config.toml
num_hidden_layers = 18
hidden_size = 256
num_attention_heads = 8
num_key_value_heads = 4
head_dim = 64
intermediate_size = 256
vocab_size = 4096
hidden_act = "swiglu"
norm = "rmsnorm"
norm_place = "pre"
norm_eps = 1e-05
positions = "rope"
rope_theta = 10800.0
rope_fraction = 1.0
qk_norm = true
attn_scale = 0.125
bias = "none"
tie_word_embeddings = false
parallel_block = false
init = "normal"
init_std_qkv = 0.0327
init_std_o = 0.00545
init_std_up = 0.0327
init_std_down = 0.00545
optimizer = "adamw"
learning_rate = 0.00131
beta1 = 0.95
beta2 = 0.98
weight_decay = 0.098
lr_head = 0.00383
warmup_steps = 562
schedule = "wsd"
decay_fraction = 0.799
decay_shape = "cos"
final_lr_fraction = 0.0
batch_tokens = 16384
max_seq_len = 512
doc_mask = false
train_tokens = 215800000
max_steps = 13172
dataset = "wikipedia_en"
MLP neurons of a small language model. Each row is named by its layer, matrix (gate and up: input weights) and neuron, and shows model dimensions 128-255. Each number is 128 + 32 x the weight over its row's rms, rounded and kept within 0 to 255. Numbers have three digits each. A neuron's up and down rows have the sign that makes its largest values positive.
A block is one neuron, or neurons of one layer that tend to fire together. Before each block is what it responds to, as a language model described it from the Wikipedia text at the highest values.

Responds to: Final pieces of nouns and verbs, mostly plural endings like -s, -es, -ences, -ents, that a preposition or clause must follow (differences in, problems instead, contributions to), plus clause-joining "but" after a comma.
L7.gate2:098189129186161116084131119146157219105119147099105085161160143139166160135122113123178136147145119090145142073137132086088117178080158172135120139160170088179184125121107145113161120079143132167106139169131149154101171135103181135134105115072184149185154135121088151161189151137137105155119095161044186124109103130125109142145161201129134144137144065165080131107164137100137122136156
L7.up2:076145134168162048087117126118100144113119099104089114143115089120106145143135142140127124154112145155150175119180048107180140140122176104099124113176159116149138115164156117066183100005048131070088136171155195094112152134130110167105091099068102151163088149120146088098149102150115122137112148100163119060117105122168141130163132156118148165169136094121119162098153116089098100145127
L7.gate25:167171124087150087140112164155104125084132127127163130092174136124132120120080082073147128138140106138165108123113167085136135127128080134132134107132119156146099147164148137142130122128143091187088192064125116157148093096138159109108118177120147123091123151154115182099128186098102181122081164180112089086147143137109095107175129156130072135070128151141153109082128117123182103130154
L7.up25:074110103104167158146075130155160087141101158137038145083196187105113128119104140109110139155194074107082123120078139138126138131143123124114082125159161119187105105086128069154139156097130105123082152146089126159140121143103092114126158181145129128184105205149141183133089193173104100075135140112080088173124101144081076108196118190177154140088137088137143117115126100147119133110137
L7.gate41:179085139160138117116116152167209167116154145107124161118183112149117124108117158103152165113176169139101096103115102102107149079061131096094193141133085118070114130132173144145157216189084153148105060131096115172115184121134104110156113154108094121130087103121153176145118151113146111171179112128109145097084148047211117143133155124116105214139072145109134150149157185114134152062153
L7.up41:077142184085168130143108128179184187162165140150121135147194096193127137130154104105138066128107126123166095176151082090094169063083121101121131112114097144093118058145131138127145159138072084119132133135135132081064160128125113158097111110067108101121070129117195149156122144086116172105109140134100112127165197116104134146200181129112166172114149095134112165152170114136078139139166
L7.gate61:115095130165103103124093118162175119157101097145171120084160122086122123104114137108184145156102140091136158077106148083138117108190191114132150150155082110138113151087168159142131165099123124117076180095087069130075141099136142152059099160078149127113100169067097127109057144157129136124170114145120104124060095113142110125103123097110132147134137129119116191116119118111136101173117
L7.up61:129087169085145141131148119123143148205140143084176059120095166101147099106169091180140138143171137088086093088129125155035107169131138066152098097089160154095096147118160109087149141176110084116146131156093111134198120120159060122120127100174096123201148100115125124182186114111150126124148053133149198128135092093129145139173094101128147184164140108161057052157147134123176137090130
L7.gate71:102192104094100066122121126167127146118100151058109111168160177160134150084112132136158100131155125157181096077115086066171159130093144093130114102122191174145161095143125168122144106106133120126138088135138150115173150049144189136131091153131123167186141141167153174159111188178122125109105111133076097141032146141157098124122121146135126137131127123148109139139133134089138143120198
L7.up71:112146109132107094111074134141130117135139139119201144113092114206101090100134144089144154146112142111173126111107091138132192134089134132166103104154132147111096151122178107132070112053126184114118140145150104158184144108145145072128122075106132140070093126122134168103097156152142097091098127128091144138077095139094045160152087161119154130115149090161124223111255092120099158167120
L7.gate76:184151135206112139137099140114101136127141107093178070142164158125178084124119131139177115163186104084094113168129095135071142122074133146126152151179128108120138148149143156151110120102176136145120137130101105149164139105102160061100121150093166088180151172117160203164132114137118196172093110145140180112149136161117116121132117089135115206164158129169141150135163147149113145194131
L7.up76:111199154161133085146140149182128091142138104117174123086092088109152066104103127133119125173120120130170141197111084083124137081127129105106083160160135178121132117149123175104117150027148152146117123151126139047156108087079110056103081080088121178153109156172138095127127123134110190100101125112183165086111047190141123127145097140135097147126125138146143149144175126218017153141096
L7.gate98:120128152136127130205101104069175133142108176129132157112128109205158113077150127082133162134133141124151118079163151149150158141124167105169112128116123177128173169119126180132110152143159117100076158151104167125174190135181120123151102196104143166129118136117145087148126135097130110156121158143114084122099225147074140132156097073137117106128135054162142136131132046147101085098097
L7.up98:097097184167160132062088122149158125147147155153157144139124097169186201093102156135204162118102187196144108129189111133109152183167130142082126100171089133126148171080120095187124114087162114121070115101117199065137164140107134116156118170100066139078159096109183098145183159143167140137152126110086107142099168123151134108093097157114072175113117132065037143134073137139155123119132
L7.gate128:148150144168147138135134166129148173142116141136080086142183148135101116124115094171229105115132168074108113137122104087094117134133152121150130131106135135148178207114114154114125134178124118156104134100094118127191179154150153099129048142143150103159205111097075126196128099090149118115138125156105169133048123128129153123130117105134105163129139141132129139205099139103176210095128
L7.up128:100184102116137105134120173092122120155073149135036096140060125112105157106085086163156114142089213097124134124152064060134101099133172133110117131107137146133149132113117119094151156149103153147142087119091134138140138150159082150171092176198165135173203081101151088212110130082132126136144128109158109131077109170149161120170123132143088156140168191138167151162092109129115185114123
L7.gate156:086178129129192097104073116195114178161121179130115084128169131126195132169181153102204122116097134130112118144198141129181125130089112186124121128108119116100130156133135127118144186084159155149109206168147173139092135166134180173127148177104126164171111166159139041133134148102093127207144122089148132156096106118125118142165126099142108130112131112168153105154163090103129105138123
L7.up156:101102064174167118091149072112129106121143128159141066187155128098107136146133118157149102153174098152143159088150120134117129128156120090163142123113130116109126077117125155178122109087098119137085135127157178135157105138135152114105116132105116128118142206074085125166041182104180067137153163073105151148092119109141062052146110095108148115096170111105112181217142098158065194139165
L7.gate168:131130147139062072122163104163151134109139113151023109174141081189120109131108103128171134168133109141098091125161163141116141137127114123068090107131155134125096119134152127093121128114180164089063136134108130133105138131163125141117114106109124121213061175141096136119180145026190175159100086122162147104152115134091136150111127102131092136133135148115105142090113182149214114113164
L7.up168:129158130191126112048099085137150106088124091171123117082122115137066168078085108155150135121195133149199121083114058149148139114128143136146054122136111164132096091173120120136134087136114044127109161183123138126132132178149099136138104156088137113133112146111111136185092155134145146089116119129154156120129143138149143066126123184111087142160091086135090145157128081100105183125166
L7.gate194:063126137139094126142098110131132109174095096139107121136191130094159124066113123113247128177145105108170168103134164113155080129138185143168132125163121079147137183156093151110143171116167096123067160115155113127176139184177171081184115105100124119192178132150092145121120132137133107105124110123111161205068088175128083124091106062152103151089130153086114159119171129135143185123107
L7.up194:132072054128112132116204172113115138057119161133139133150133161149137139161153118121090131122064118173084146152171139084116149146140164208081147094116163107138120130096107107084149173134148112115119126179126158083158138142096134123137074097208061178143147122170155149180119068122122184112167116175093128204074147091140126075153168160123085129164150131085112164113098088127142129096162
L7.gate202:070143107109157100192078115122183193125127158061143097159184144148188079127153155120160114197137113170142126115126118127115131105137097104147113170114117124113116137191157124118150201110129151107116179089126106137097146135088083078154090114112154124097180100154135117147090141123074077121132161031124100145147128141135123127150159114113180161069111099137088154133150100150137168154101
L7.up202:135158121150126129159091166110147210110144152112116085134094073067145122113135122116113099117102092150149111106144102096096102117125085094161137151163070130131113191147201111114119112014136149091127110111132095153130204139101123108125149116086130082105138109120115179112093089084074085128097083111143064148119118131193113102097079159081052091083108110108157149101142127143049154220109
L7.gate205:136082132141163110115104153147102134136121129190112079102169182112079143096134144136164121170160151104141109131096111170123107137119144119111162115095071106119123135102110186183156143162098143133118130073064102067134140143112102117056109141059161151097132157175134137166141099093118102112112134166132077143150142079157128105091123087171101164133145085100147165104160163140152165170106
L7.up205:153077178151158134105151129176093146116098104097113153092160138178069089107109080136173164163114150102085145106137107115143112113111099151129186145117122105164145079097103096182140107141132096164152129134086133125131163143146155139130114180135139082141116111106082167158089116121170130148091117188095138071120081137092156118118139138150104157128123136150158156083123171172127182089073
L7.gate221:079146087167111113113141142117151153131131119132107148163159122205142179092097152181114108145168116205080144126153128129132088118118105108151112177119156144109095108148106088102131169075176086154117151143119141126086135109104150108097145135132100162133193181112129159167175165070167162122102122154095098135112137121000170129143130118199119103105124126122160118152129086122115169087151
L7.up221:110186089154097112145096123100115134149109159101128118111134139120187184101127108159076116134142191164140234117155105085073104078119181133178154120127113094124156103120174118086148135132087053159146103167132119124095178162132125112171125140142124192142156088186136137154137100113167141125159232142149142123094096110082103156131175155174114075103087116115157100169141176119095135116180
L7.gate227:141125111116091094117069181163137176126125197094133111122103148145102117059095110125116201163099083181064136058110096123070115105119139151131101127118114120164124144198211178102124115104127168061125143082105142119126125069110099162141112147064104132139120120121121174140118139121153193119108123163078122105142120096144100109097109202128115184106185184187084181067168142138156128131163
L7.up227:173136158131105108143104130096147128143117098124131141150166107166096118123106117103185152155120069123193083076171125084170095072140128137106103136101114101121086153139108123121162167101114119128117115067159123117106124106093088097133117144152134142077119142107176221146119112110128150173114135174120144107104134114177145092154111123107130135111157132168113110124120081152096155106137
L7.gate240:103129147164118168091095066102148180094083128101127120114184106153164125121108105113175042162179094151116161106119192127155122081120119061138133132118105105109102150142149109131155125073124126171076137147141128136136138086156101135112125171035136104126184177149100118170074140062130168050128126138148130138110157127082116187196107154177075100111104134139109158101093159110134154154198
L7.up240:135082138117102151087152097137160118086040094090102116148181119115090205151110158100152108121167145136070141082121128098099133115075123099119162098127058139146151149111183166081131100185121142128136055164115164061145170166168118103119154160196140105145137084122125162188122135097090119144124081134136161160107123170150179204167118141162106063147141132101167110105129092132111111123178

Responds to: Word opening a predicate or table/list entry: verbs or relatives after a subject (who married, film co-stars, made), first cell words (Won, Other, Total).
L11.gate12:191165083128146105111148069235144101127112161126080171153145125066118132169077081151169152108176131131128108106123146119146181117135126163119091170176124115121153059117163106140130179153092176145153094091150061160132181126117144050169111115124126141115130149120168139147157126109127190152187135179162133150209088121164176153160141107117096093129089103108138114116102123108167159105164
L11.up12:108101161102120075202168131230115099133089146136075129077117126074109182136110100149105216169173096110135142122139146146184133150157152120147131159097145207119105148152123160144149157110119133115145133100103115126111118106163087115161119129194093168116092170090141132122135114076098122109111079141163177115083130114144160154127130103170104090167112170137130102113177142112129143099163

Responds to: Fires on relative pronouns "that"/"who" right after a noun they modify, as in building that houses, and on word-initial consonant+l pieces like gl, Cl, bl, Sl (global, glowing, Clinical).
L7.gate3:162175074197110183124165119147148118146149104063120133156146105178170081130111124100168192144179133120125145087116163142083149071120145142174159155110186134147147170123121139103153131114187099156136139121089101154146115103104126130143183135109160168113165142059123139140095139109133128124187085095127179108174091113131035093144100168107080148070149164196068188117158149083151176083074
L7.up3:128116132156074115094148128069156074185138114112128158122154042157168148099091155130081128177090159150094141118129084135132143107147136073128163141104183162123133133116127142103194136134162115157117156165118186117070121096159077145119148157092133136070111142117139110087149127108099138123149131141131104110130135093103093084142197139190125126111150163204095160131178159131146122103035
L7.gate15:125119143182086148145118206117141160121115151156122085110119106135160101123112201142154143138214137142152130113071100164177094148076104162172093105158122127144090073132176130147131147177140158179045180140116084147108092120126118106169143131121138122112147132138102116184094163096139124154098129105105135182154170165111169109094057100173102118086095154109144141147155166167070187183197
L7.up15:107081139117139123129145159126122116151152097151125011099099150152106132190110123101084069125151120091123172087137076143131146135121167135184091078147121058159090133094155180115130117155121103106152149118168091185150091072128161130147182114191170156118098080084085085143155061140104119155144107118145134101090138164143199138098122159153201198085140125140114109134098122134128129156162
L7.gate46:114152151149119106099140128117019183128180096161140182109066103149148065103114171148122162127118091156100131131073175149087085138138158130174158155085111121052120138167143128116117172114115114125152121118044092068131111143158142146098103138087130081114143110156062125088118103152059129096138160146080139175153145073145098138160116093080136124156138087028094160199079064148118172149078
L7.up46:141099122077136148111146171150136118114124131125143123066140124122191092165136074102087138101104091128044177104109133111123103147120133138141125129186084171074100133156141143145087141170116117065140127139166104136140166105111090145145181112130134131140097144150107176079119156182147092097102151137078114151054098172131118113110158109061165119109165230079144155144085137147138160168063
L7.gate52:161099177147129115133183114124098131184186105077116124151129197136163112158098079126176175135099103147153067127135147178165170105135132102177153176095094139129135159244102164104119179138167122112116102148094131152144152158212147166112162126085124080132105094164109107134126111126084167145141207134154205097170163135082117139166158112083151138155153123113100185137109117140113098070158
L7.up52:106075131135103133110161112099152078103064096140151107076088175106158079139146087142117086129143127133128109137141148128129114189154109124243127119157136143194119144178134113150079169120176110115114167125157135183091118118138118110164135143099170109134134094109110113128153070198147131181128160122106132134108137159079130162151097108064147196155135108094129133132133111112206161114093
L7.gate58:114123126171146138157140176070088130100089114141179111117168101128201141158144088047147147138153090069103135132113120134118101143120072090137110116173154149101118190125163146117112139180161118141117165113102107108139120107159090134121112077200114142127140134070123139155113121137174076074162114146104173168177103122164129135144156169132106144133117117162170146109116159140139185057150
L7.up58:081158141145088165135148163100188185132160110144087133087146103075172170167160105118086143114120142170129133135131092164085087111078102124138165147145138169142176134129168119141137091088099139115142115154178142130148118136114151118155146158111157184093123125123014128117110163128098111205101107113074073061065116134155147085137069074208102140095145114100176108101101116137084190132135
L7.gate75:141125117177119127090183146082180165105164144172165093107101150102149071090124146153129149138096104131145102135118135131134125089089121137153102195100154120141124120130110155153094134174125136110154104130089118093087166140064139114134185099114166116122163087169113117101172073109119131172091036146158116162200124115098093130128098099082056115188183146154128159094202131144139125117090
L7.up75:087139104112160152086144077067122138077125156174118142116105101154120083090164141086070203115141153113131091139101130132076153115086099079126100090140117116158116078142074102133133089149106115138114159149111215124119183153143132133150157070099115106127142143158105168131150147092149125134182145089140075153107128091157041142142063159142123075113125110110165184106109094108126120122167
L7.gate77:136185112173181137116168124187117117131194126174127184119159167144144110132084108155106147138113116081069169152103173074072120135077199196103087125131107122166152095164101148170134134123152091145094165174091092166184165125152137110118126094116112183158158092118132190191158126146072164070085047111153156091181134156101166127159115135118098155112149149183108174225150088063171132179086
L7.up77:105144137189226117160138131121121137101161131122127178128169173088194216095130146149103157105095144121134136134162133093091119131079173143147084123137132095159120127180163162143121145148172083105132164158193153163165162124123090126142145113085109148163122169179143190131142127141157127093101148089138179122069147115145119145160093103146120198156169114135154108167187119076143151172105
L7.gate85:092149129146132138081169118108096220167137059076148108128117154147179065140097142075129147131116150123142152101129140121069103119145093130139147123065073116199088098135164176082087128129130114149155130138148107147130108124184156170151179155108162155140144080140099158106130131172148150157131129131113163194128107141120083095061185122106153120156093133067114173123139171102163196126167
L7.up85:081122132118111178098165095118107159126085108113144106130085168156158076097121158062103145118160134120132138137151142115096107108130040075110140201071068118171101135118170130091086116142113116134128151109162095132138113146184149128169151126091139116093113083131113138134138106156191181154071112153112091154167145167164069170126192167088167111107097092094163186116122154138139205145153
L7.gate99:115161113148140141134136143064134133074165187051158147168155152072148131122120159152107179114144096091096091133123191068137120169110107130175123127075131081127160075110104071123126156174120113148118114163177140128075143089116105091144213096183137085133095107126161118152164114152167154133150084114107139147145241088134152116073126160131164142181166147082098154096081142094093103115104
L7.up99:111078129137173103136110115086101145096103118105155137146079132136142076070100188177072131093122133091117098075075156159137160125115125122200105146115156087154106107184089089141126156109127084187114109107145123147146168171109081131142159167174153114085131132128144177148130098146145170140139090103093138128107199121164087072094095155121199093140113160169087130132040171154139130141148
L7.gate113:121117100133075108108091128150107112114133141112134135139163108135199138138111142137118102123135103093179109144190130091115133162118078107222170098108152137154217135147051123148118174074135120149174131196110138166075151166170119134146140166095126075044169153148069112099094133171121070121191170097055118113183149113101131090062142156103131096118117125135132172133112135057162123100111
L7.up113:191153076131165182129110107133123120067148063075122158143089126078097117176169078120100164114098158064092085135169173119139095117060151130098129101040168151102154158148092064118176109139174107185174069147130175102150173129114170098141120084153086075145149142116151089155100128104091100148170121101128121129116121134140151146126177142089203172124084117154090057107141116108113102136144
L7.gate166:173142061110187132109143129176141149140105138134107137106172138132122118119080131189146150143098125118153143108137168093170085121107164172221137135069143160163112181179185097129128175110094111166130081124124163226142037165188179137135180132132168128126161128147182170097117108105099190097081108164130123135123074132135116059167071101146104145100136114132137128096152114176125128205150
L7.up166:163098032134153116120155171125112132124123153128189158135162163092152110155123134194143152105124113162059141104107114137152131117224138185137192150127151127193113121129155109121114143173147155122155107168141168152140039118156155103110126136127147110151166152102114146060101139108131100037047147094151168148108084114185114131204155133128103144114129179139119123112087146183151092111107
L7.gate169:129132050127105178070151135103116145095140116076132086096039132149153086168143070119108089107134133148147163144125165128107184159133116160091182122224112120155129154161124104134120173082107101122171114140113137183158077137097111132117111105094064123074167098192057084132121080100097139173127136121178095080133119067121080130127130134120137127151129160156106161141120062104171111106146
L7.up169:083131110082106189163138155115095176113154135081149194147130155143124098101155079091156129139097130144128170171132117139173154146127116104102092161152131127117176208156080106177138144098065222157187113114137162100142139139111095146091062171130136136125167147078108158197129135101186153158153132238144099117178202136165111133109212141152148097163139130111146083102160097152140084094162
L7.gate175:121192103156096126138175145129150150136160147088176109150073106149137114173108130160119186103142113139088122164122118150162159185114156187162130129133193168161153135124128173090142119096126127098129047161219107151101120090129141055068177154153081141136124115147176105086184104125133133123164079125147142082128118077070084152143165121152110125115117184108135092147119184169155119102171
L7.up175:188096055137143120105118111157122107124146150125157166134164129066136099156157224111090113170196138064104139108095186156125088101059143159109145112133076134115102149127143099140133201189123207161115098100124036089160133130102114126082132168148157097147097097104131120128132074110103084132155195174148136129146103127112106067180105165094094119092168132121159134062133142170180140145151
L7.gate219:134143134172103089108171077181091151170118107146125076121057156134145154164114073172109169138107098156133065121133149164140107080122138124139155146094135147148187121136125146078137119145112169163171157134108178111094128121102185124120190115132141092155138126113113100069164113140132156086106190167092150115162127127103131152054109104113126165132137167133141176108166104085179152068130
L7.up219:098142104217197105114157057137131169139159116124141119076069156130105128107091132156087176121132091143131142188165146132089134115139117125153150166154127102201124142131135163100065119114150123174163115083139124150078165110118146126159192116083156108112074101159062156165191118154103128096139152088131188167175146103149151163120144139087128153155112072151176130139160083089160175134121
L7.gate232:127164141170128104113121096146107148153141154140141166149127110119143039105125169145115150122158098110143131087109139148153069138150087083152120136124112062152140122135104087129166082103160086177071157103138083112160102110189140133126132102124197121101096119074138074168157149096166117178165140147055160146157174084155091115131110142106094137124146099126157131178175110115139126143050
L7.up232:113098112110140090145109108143141132116114145123135146135119141058094086169108134093112058160182121094160134134136109134142092117177100103131120116125119064127147141171094095155152106150134126083106136157135095118142120141129090167140115106107117129087110110110189051141187114100148089211139183119079120159097126074086167172113093071098115135173158129093188186071161084198076076094084
L7.gate249:211120137187142151182176099157120083142140109124154146076081129158148140178099102120112118123131089105167150160112168098159148096129125105195126152120076122244125164132128154108098129110097104131085141136115134161134090143141114200164151153182151165087152177101133090133133161152144148140100121132096155169149099133122140149144148090075088133081127156100192131157136124168134112074148
L7.up249:170113092127153139125111149184062151175128108114163076122068162150119158156172106148100169093088151135127201179140108110045161129092134137148156105131157121137165133176150098194120099193106122124120071105108168092142074106130119126131130126141138149164093154095108069077097174129109137165090101157124125192103079133184130177182139121173105122099167116127110116159129083059102092125175

Responds to: The article "an" before a noun phrase (an unequal, an aortic), and split-off first letters of nouns, like f(all), m(omentum), f(atigue).
L15.gate21:119100121103152151108191139174105122168153135140153078169156097148128126128108124147142122124080136085075149092059213131153137102113108086123130104135121137122178089070091128151141182139159074112126124108095115107196116183087156034084134163152085113110100120149169120096110128125172109073119120163154102116148074140127169109146122112160175149133117128129116161116137103112133151126161
L15.up21:155161084150180163120087090171112104121090165112150142141157159102141124157141116084118104185157120148145140117143116084083097175079133140206150157103187128152124101094154140147140128147076158079116123177114095130076090115137219183118103173172158169134152144159116140112156184136114120141151169162073138160126132156100118137163139129088147110145101124133095155120170138091176131197144
L15.gate65:144182151107179056140143136157025202116101119057175128098124153111105093128146109109139182140094091138134146126041135113100162105094127114144199180102143171152141095145149151181126105119065149095090158204129115174122116106121155144086077154118146134147128073192154144134146122180107120096133169136119142114228102075127106097141185122079127100183166114102149154147091158138210106162127
L15.up65:137174090140133080151109128099123106191095146127117088134172133105174083100140090097141134131126147161137168070158156122134171130101138157130137111141141105165112162114135225101134144147118167130135170103047093161123115153148105155104141093160168131149068056142130165138078172195077186078094176072199183171124094153157147156101071121116149165116140122107168116083149081104158149120136
L15.gate74:099143140145131133151192167148054119069139120124138115072165165060121104129099107119095166031102106114112157095105161169121126114134091115137153157128134082131180114117124107140128145154022127158154107139130160133148144142115128085147124128131127081186184098158071131157165134176125154059162159159116167084086104067119115159112106108152140128133175114136162147162122099071114181117124
L15.up74:144107107205162139149163166084104121109142157122109143124212097154100109164100116155114137093167122155123127092151171115143174101127153184105193110144085111093121112125134127113144151097132113171179165110124106160143109076150140209133123083155208108109129109143117167176108158155095129053127125176140132142113078098061157113098104110147142140090214104065089130175079119116116160108159
L15.gate114:154193117140193128148155115150114140063126097150162144141183156139133113165107206095115132126128116140121174078099163184154181116080078117159142162089080103161137110147122158126076164184168090143137130162081132104127144132146142131115159117128114114148111109118131147149107095148132129149131078096119186169156108084132130144117160158069112143121147139067168126121088073109164164120138
L15.up114:098162172087161141145112111150095142072163123105114109124140112143105116130141175090129148150095106134114180059165170153126122171088094141102133121192088127064112109099098117110127140100159116140132165150063075127177157130155127111112123109095151097139084128154092116128108165232083084101066107104105140167142140101207150135114151161116136125087114147081071120105118168103116140114117

Responds to: Final word pieces that finish a split noun, often plural endings like -es, -ations, -ians, just before of, and or in.
L15.gate7:103154074149161118035094175114181107134140136098129140120147149154125102088098145136230103158144064101120095126143126104034139113122118129153159144100157109139076115108111149115131195150175108124104140151109170145119126178110136123166082096109182183148190109131060134160087106077173150142163151162098100095076146147119095082140125155118130072137133088158126095151203128108098114148136
L15.up7:159109153190135152089141090163140091137108044122118102144117106082181163086123140116106137139075141108152062195155130110139125162120180163123135099141180121138108085167098080148145105107146110225083125095176042163089134125167085099119120117090161110116160103090137119169134085132160127183136080196077156073158154101105118113139136111148104092149177104106122167177142184187089119103152
L15.gate109:116167122187112099130102172174081175094098097163110048090150113124136096057101058123182152153131141101104101097134138153118171132146107136159188168054152129099105087144139100039156207111102151160119184142107112146143160114108131151077165170161148135132127114158139148221102130134181134114132103166051177154056075142097145106167077182123120105166132126097185110139166115099136122150106
L15.up109:078122094154155111142118180172124072106128115110137077093121082183131127116112131086149132122135154088095159145101076112072129134119125134158157198062116155126117090137168100081121180145158152145109174118094144125159200170119070154063152135167161145143148127089150133174109077088146116141155110103109169176098107174160119114141120137108115142162130132105135130091157150111096161139102
L15.gate143:167112079122071093110117157146094183131167104102121103159188140130151049087122130137158195101144104079052087142117103145106125169137159136108142182129126109134111182048127115097119124099162133119095108170084112136109100170118102134126108094119077141087174138087141123145121111105141083176120143133081107092138076119137110173131122152174084136081102157089112161117174131059070120188194
L15.up143:117145153134105138062103070129139184172136154140136121110054129104205190226128134155149062141190199171110094140108147146084190122141187118115186153059116101142085105131137112091129165102124110140148115085113102147203102093171121181111101132174137129099154095130118130159189174176138125109143166130122111091105125117130116146147094096106078141150134194183169106143175094165132110127123
L15.gate170:151162051179124105148143118139094167189114114099040109081145137075159079144067105164162128105138091066114118108137115085086105134119136142098131080074167070105168144114128102142137106140152092139132161098092057155186153149092173108134106133093124089160150132126103128132131103153142141173123115158092098148095036090144128177110115195097131126130185193086184165093158205107138149092111
L15.up170:091108094127153162141155097118112128160155130119142080145123098131208104183104174139112047144173095121164148142141216133112140087155158172095137105082158037111095166178095144104139146176121126171166108114094116163205156160113157101111152180095097162165141094117181125137156124089080152168140144083110143153154094139137149123129102125129130083155168155068127139137083089117112113109080

Responds to: Final piece of a verb, often an inflection ending or contraction suffix, right before a preposition or particle, as in "tri-es to", "com-es across", "It'-s a".
L11.gate5:159169103158140167111085137172146111163144109126046133149123093195124124105071083137168125138142196107131128106147128161099139113105131125130085151119164134077077045165167196164160144110102113143136081173097102165111119130089147142097145188112171178202110069112107149174134183150188093115121107166077099169110133107142099139192126163119110159166158135094154147102125183148090089104157
L11.up5:126160038133168133209106193177137149102085149166070111184085147208072159170151141078123183110191137188144138090111126136156128185099105139075142141142105104102146118125088157133141176087150129142103129149126133107122137143149118083101161133083156160131064142160156146096122147133063148128123175106195122157131122158102093182180037124144101124145100103159143109091165141123182119101128